python train.py --n_kv_head=8 --head_dim=64 --activation="swiglu" --positions="learned" --qk_norm=true --parallel_block=false --init="normal" --optimizer="adam_variant" --lr=0.000897 --lr_mult_o=1.25 --warmup_steps=415 --decay_fraction=1.0 --decay_shape="linear" --batch_tokens=131072 --seq_len=1024
MLP neurons of a small language model. Each row is named by its layer, matrix (gate and up: input weights) and neuron, and shows model dimensions 202-297. Each number is 128 + 24 x the weight over its row's rms, rounded and kept within 0 to 255. Numbers have three digits each. A neuron's up and down rows have the sign that makes its largest values positive.
Before each neuron's rows is what it responds to, as a language model described it from the Wikipedia text at the highest values.

Responds to: Quantity-leading function words. Function words that come right before a number or amount, mostly "over" and "than" in "has over 130" or "more than 200", also "has to" and "very little".
L13.gate1442:162135135130123104116136133164119105107027113127139126145131094110174127116116127153162134104152151155180095147151090098157121112101119128119092095114138142116122113149135145104139112094148136103087128143120171130113112105143116143170111115138089138106137158179146129147162140180122147124
L13.up1442:101155105124096124163112096124155153142122125098163112126120109155087142107090104132124135162186107169140147133121133110153107134116118101138108126075128104117098106112178127112138122120106131040085142099094078079147133151146154057118148123147088107114150116106094113082123114162150125149

Responds to: Wiki markup and table tokens. Tokens in structured Wikipedia markup: table cell contents after a pipe (GF, Rider), closing equals signs on titles, and "See also" headings; weaker on scattered prose words and mid-word pieces.
L4.gate544:158078147140118085170114112120154139161150092093125131117130161135129086134116148170092082111132156147122119150116110106122105137137153109090136133139128127150138045170142145164148067119144115112116138153162157106126159178104111090157102144143139103118099095132174082141077144103110127119
L4.up544:134100139116117142142094147133142149172095141151130123137154098129146091158141104146139124141086096129201110127116135149098087177143114117107188169150125151168120117121089094153116142122136153167116109087107116194151106094139134152120124123085099096160139140135121102134103129123097121137

Responds to: Such-as and phrase links. Mostly "such" in "X such as Y" introducing examples after a noun, plus words linking to a following phrase: of, long, non-, too, in.
L13.gate789:132136102115151124143123104134150114124077134137134127089108104096121136119110108162127138129124103112133111148140086103144117117144100120159104090124150169109150171118137116160102116111146147129143125115118104179121117140186128114145121109129095171136120123097124125123130132138128124148
L13.up789:121128115117108108125116116107127159129133158126161137115105143132109106091117157138199134142193121142085132138178134137088113118130102148151094115129161100135159125112156109139132171118151125158139143142048103095130110151088081105158153126122109097111127111097117139150146161135172136100

Responds to: Start of multiword names. Mainly the first noun of a multiword institutional name or field label, followed by of or for, such as House (of Representatives), Conservation (status), Agency (for Healthcare); sometimes ordinary nouns like populations or mines.
L6.gate1561:137140131169153125101134146116120094125132107080121084131072094130075122126134148096120133180103162109117108150173115090112063119169127141169142144124112128149109149129161102140090149114145144121121135147125110141127143117125165138116113168120131158188117164170106107114153109123155133139
L6.up1561:117115149162141118140138122160145131146125157125122118144075107124132111142108090129177107142136143165135110124155145082102102115168109092134141135116097090143097150116127159081126085148083116145141089154166131149138121133119122137134131161119135106140119158159125143110116145106094143079

Responds to: Institution name words. Head nouns of institution names, mostly educational (University, College, school, NCAA), plus some other organization words (Memorial Stadium, Trust, BBC) and scattered name word-pieces.
L4.gate263:151145106116146117073129107161102119113136112127174119146134129152152150151146111137089138090090134139118149067088127144168129132141125153174135146133177128135107118116128125140134112122155132197120136163116085112159112109172160152136134161067116100101120140108119089129107115116147142183
L4.up263:085151130138128144158127106097124156133165118085149121149136120142168107126108115185152130149113140165116136105111117110087143097166111156107131165101171148110092121134101093088127077116136109109103144185127081153169152120119102140140140135086104117168139151132117128104116086141166134075

Responds to: Mid-word pieces, mixed. Mostly non-initial pieces of longer words (Soc-ied-ad, commod-ities, dign-ity, inf-amous), plus scattered words like than, estimated, charity.
L4.gate1050:072129140146177114191122160163158120158114118168098146124133127152137164118152134156121177156168137179189109120111142117127138147112084162100130104108117136154145111149119123137162159116146071108099133145123167150114121093109123140150124130134135138120124126103099131144127157137183136146
L4.up1050:106135148102152182121097120090106107154178138151140161104160137171152130112161116142111137081099164136163126140101110133133170141135172115107175141138127145134135152119143158120125129061153143102123133151101108154129107134139101129122157154118140124148135142100090177109119114122141117157

Responds to: Before a following name. Verbs and prepositions that introduce an upcoming proper name or title, mostly "named" (was named, also named), plus "under", "called", "designated", "elected" and "received".
L13.gate1473:111102129120150152137160114116110162094149138147138116134152125171159122102125127115140111142104146126077116117131099096157127110152119115097103126124140140118147145130127148154145134128115139103101148157161114148114123096124120137082144127120108180143117134117160131165091120130095101117
L13.up1473:094115136120129158114123096137179167140138167171114141142103183090105132130119110075097077169096118131134163127094148084110113101123103152138169151127138139119074140133099128162146116159119149110102140066125127109097105142128103114143081129107118159119137128141108093141130126121125104129

Responds to: Biography role/institution nouns. Nouns in Wikipedia biographies naming a person's institution, role or life stage, such as University after a name, mayor, attorney, age, college.
L13.gate391:096138144109099112128134138147121094168125136134083183152106074169120104132153119131112121151104146166204164125107160129116127132123111103098127165127087122078092129127087147156096138171135134123129136125167131124104096097096190131152118086129156155124132134111109131149134122130139123124
L13.up391:128102117188130159108139140157149102184124146138145128125130116123122106101155118147136122136122081159095083113121120138147109157180139132131118211056142134139116132133154155134128142102112120168153097104099136138119124147131120129191089138158138131179092138071115100086109127135128162173

Responds to: Predictable word/phrase continuations. Tokens that continue a strongly expected word or set phrase: first pieces like trib, div, academ, and phrase completions such as national anthem, Kentish Town.
L4.gate384:100098157109110126119185127101080135135110134143133117114134160148159102145145120126112105156115102104100126126173123137126180103127125150122120105094155167118144126146138175135128149138132176105125105137147128158127082105124120135129172149117152149142121130094141135119122080166119140150
L4.up384:158083156129082123120137132105103150121148100114156157114162124125151148120149117129126161139132095077123113127172140135151167136081141111088111101149161141065148102140118113133111140102102088111125114101129110160151118091092106131143143085141148147137116147120135115166137124183147108125

Responds to: Subject pronoun, sequence adverbs. Subject pronouns (he, He, She) opening a new clause about a person, plus sequencing adverbs such as also, later, then, before, until.
L6.gate638:105159164158165133105132140114150094157083154132121138137063121129152151106143126110102119182151144101146147160133087158120089129152144105155126156115124098128080092133160120129101111110120178171118124148132133095115124135123111135135118123061147076172118110117150126096133132106171125156
L6.up638:147111107204089149123184125084107153095132139133200083128135083110114120116166120166117125148093098172110122107125146129120133118198108130101120116098109121141139140113100055145122178131090141127138086060140104174185140128133139118111126091138150104140092106136087156083137118125117116105

Responds to: Participation/involvement words. Nouns and participles about taking part or being involved, usually before in or of, as in took part, participated, involved, included, featured.
L6.gate898:133140099117138120124129157112117116132119151135110147103096155126177112150161120139092138135146122088116130121126130158106109124112105121132149144148169152098117138157091149155143140110122160137134132179113123100085088101166107139166141151125107097125138131144160129116110131088123126117
L6.up898:108161148108136126154147149171091091150118151168120161124114105157117124138101099176135132147132154120128112119090097168086154137079107121142092140148130145081140173135136124132106161123157069157137111141158099137110133145122150164167112111111130098115136141125121127105149110107154120143

Responds to: Adverbs after coordinating "and". Sequence adverbs and connectives right after "and", a comma or a subject that start a second coordinated clause, such as again, then, also, only, often, and the word "and" itself.
L13.gate607:157140119086124168133180076153126088101093115109123165126120161143141092131137116086092136136130154082112116118133120157060087156129144119122101133107118113156133153129164111138106180119124120079116130124150155112128121151134095128133146106125078121122110155118133107090138142139148147114
L13.up607:096131145150109080111176129148172114128107097124112133116114140166135135161117138112088142096120151079124130109146091125109106138089150084148097132130125133223114133115164125128101151134090133136123121123074158104163115085138101127146153080152116137102142105178162168128103096143100128143

Responds to: Word-final name pieces. Last subword pieces that complete a proper name or rare word, such as Shal-ini, Rug-ii, Bass-ett and Wein-berger, plus whole-word names like States (in United States) and Tennessee.
L4.gate342:127162105147127134079165135160122116096102137121144161110158147181123129129104167167122135116117141097106143154139093079111109090170122157118116158106115111120129142145101120138120079149117137120097133168146135143112131087104076128156127142129133154158129116155119145137117099122050169110
L4.up342:111147178100124160065144129135165135145112135096116119106120118120130140071110155099130104116065150120124123091144158089136140095150151120100105113106109151123093111109108136146149100135138126108096135160167111150139151113087113120135135098098099160153151147143090162139121115131106140076

Responds to: Mid-word i-ending fragments. Word-internal pieces ending in i or o, often in foreign names (Lahri, Pezzutti, Kochi, Sunni), plus prefix or ordinal words like first, third, non-, semi-.
L6.gate1442:143138145077144135103134140142122098132094156144095135116125145108182111106132138110104147140106152141120137079174120154134115117146097150153102156108129114092115130123126141086124132093158111098114156122109106151135166152141164126124123127095096107131123091122142099147138207155134164128
L6.up1442:177144091146132126120131110151124127130073171111116113115100155078119119139098151105129079145136133115121154160140147123157111161161125166147112151113085122147095163059131157143140091113121123137129159142149132136118145104103164125164162128116129166103097139134139140140139125139129146142

Responds to: Incomplete word fragments. Opening or middle pieces of words split into several tokens, such as sle(eve), trom(bonist), mot(ivation), Tö(kö)li, plus whole words like number.
L6.gate756:129136088136154154146137152087192148155116147128095110139101111095171091160125089170132117107137140102091126122129132099166153084142113096137149102105122159127154126172147124126125161098093144142128108135180121102140086124152115127110120152105101126165127110117131122098104105166120121145
L6.up756:109158152076120116122113135115137142146091166106114119122099147104142146152114130177128110105141138161092092122170176136152139117139114153137150121111148142083129133111157149129131131114158130114102104152134100088156133132127147150143077117140084184095093146131146111122175118151135108113

Responds to: Sequencing adverbs (then, also). Adverbs that add or sequence events in biographies, such as then, also, subsequently, later, again, often right after a subject or comma; also word-initial K/Vice fragments.
L4.gate1454:100118108161138119045142159067144119128135134107143131142136150102149136169126127129143132147116116127116132141127155117101122096174140066164110128122122139172157123132156064104128118100096152115115129110095093159168090159134132120116140134131127108138120104110145116124115141125134115111
L4.up1454:138141163146141158126115169086120099142118159112136170114145105111144124104116140151128115165120120098147164156099126134140147154111087090153104179146097097087139132158128096117144107168154155139148121198134130147117122138108120171119101132155124115122115102142128132121117101122160134121

Responds to: House and compound heads. The word house after a possessive or modifier (Vidya's house, auction house, upper house), plus other noun or name endings completing compounds (Police Commissioner, Dixie, soundscape).
L4.gate594:133110123121110113107150146153103097168114104137147133122125150148140133129118154103151141075095121140133164135141187132145106091166111113176124121170161137130162154181092116128163127096111107174146108119153119157087153096112068103110113133122138129120165126123109156103151162112111083132
L4.up594:135152110101135085084159143122116108145100147124120066131150124120135111121144154150126126131121155145083114148136140083123091120146117107165116107134133136130107159161136084129157081081140122146142121127128099127134176109080114141109132153150111098112108174141098140117144130111124119097

Responds to: Predictable phrase continuations. Nouns, numbers and word pieces that complete a familiar compound, name or word, e.g., Chicago Tribune, Sistine Madonna, World War, visc-osity.
L4.gate533:116103141131119109086101116135114113151117087100115139147118112124066088182164118114146139134115089112117140141146118124193125135145107118092108137092111119122106087148131134119114134145120153113154097122139136179108168119102142149106074181136152125141127109120090098113135139109121160145
L4.up533:112116116115111105098122109136127140117107145109102141102120097142153123109141156120122125154067125099128102119140128078125135142130117131107108123077145097153084109168139138115125179115103159142167108134156119191111141084107124108092148155123150146131153189138095121115066181085122124119

Responds to: Predictable phrase completions. Nouns ending a definite noun phrase or institution name, e.g. "the band", "Hall of Fame", "City Council", and predictable "to"/"was"/"is" after "moved" or "population".
L13.gate946:117161152092121132102156169128143121138111137138139144139131142142184057126152132115100093120157118093128111125136161127179094069125077146140116096095153124133134100111118125120105154102114134120122146136120120152164107129120127162140164127100123123152132105119098107157104149148098089127
L13.up946:122136127078133154089095096136129117146118120144100128149113100103126141107139140127097097172138133093135127105116149128195099102144145134147094117087107124145157129114142106141127171088109107128171136153146131129141116106137106140137137121156158143150130132093135113143109131150120100143

Responds to: Institution head nouns, quantifiers. Head nouns ending institution names, such as University in Princeton University, plus Association, Society, College, and Hall; also quantifiers like two, both, some, all.
L6.gate1211:160150114142145087109156073144121142123152085134136110126108099157104134150124141136119140123103143104111159143136106116109112092166127099170143123131139135154144149123128128116129184116170096117148131130126100131113124159133136116151188121126161143151139113138106139097098117070140158131
L6.up1211:123156117082126129134110104152138113096145139109111118131153106124117103157090133136108125075105151110142087112153129122111095144124107128121127140122162104153109129133112109095145149193138131103125105172142146154124152104092132138129153130159127117143155143112122145142088082119130119154

Responds to: Relational nouns before "of". Nouns that open an "X of" relation, such as part of, member of, result of, plus "Released:" at the start of discography table cells.
L4.gate1248:101171116146144117086119126194125138141152127187118124087125124134106162160113125131135140116096157160139131109101135159143087107137121095132136110123125112092110153109126172092143146160135178166104139115089152111111133109121104145110104126157120116140174095147144133133108122132122117107
L4.up1248:121167150125110112107125068132129155114143127143097131155120137133111126112103148137134092084123143163105155148120120129135126132112138108162109161086114126101129092105117041168132149120093192135142122112089127114108108117129142113159120135154124122133164115118157131149133130110129132150

Responds to: Title and name words. Capitalized words opening or inside titles and names in lists, tables and infobox-style fields, most often Madonna, e.g. Madonna's Drowned Worlds, Portrait, Night Ranger.
L6.gate944:149151089142144122122132122104085122129144141090129094153154114146094125108152154137163132157131087163138099132110142101121150105152136143148092126105110125179116107118114091151104131149139155169115128138156099163105121168097103137110092124135131140219059140107153107096123145089147132096
L6.up944:139137123116134133157114099109125155125127089091118120112117157185154123157140156139116157163108128158094183132138141063130104126133130147112122119113125109183108061146129118171121160090162176120127123160114101162180128141128174129106155135100119139145114099082146096142126167123148129114

Responds to: Referential and linking words. Words that point back or introduce examples, mostly such and known right before as, plus which, this, same, similar, other; sometimes mid-phrase foreign pieces (tour de force).
L13.gate459:129119142131143114112079159110121131136115121144128136099165120127130092144088109159169126105141130126112130097159086140141120111113157115174154112121142118138127137131134136136124081133176162130150151167147098094112112106147157145157128123126139133111123097163150111093119119110156158161
L13.up459:132112111116119163108047082125125161127146137107132132136130138139158113156129135141136131122115095128114147095119134152149157127085142166165117146086113112138140117100084133150151136119134104147139100099075124143145139112138110124138091143111107131099075096136161138121092119068115131103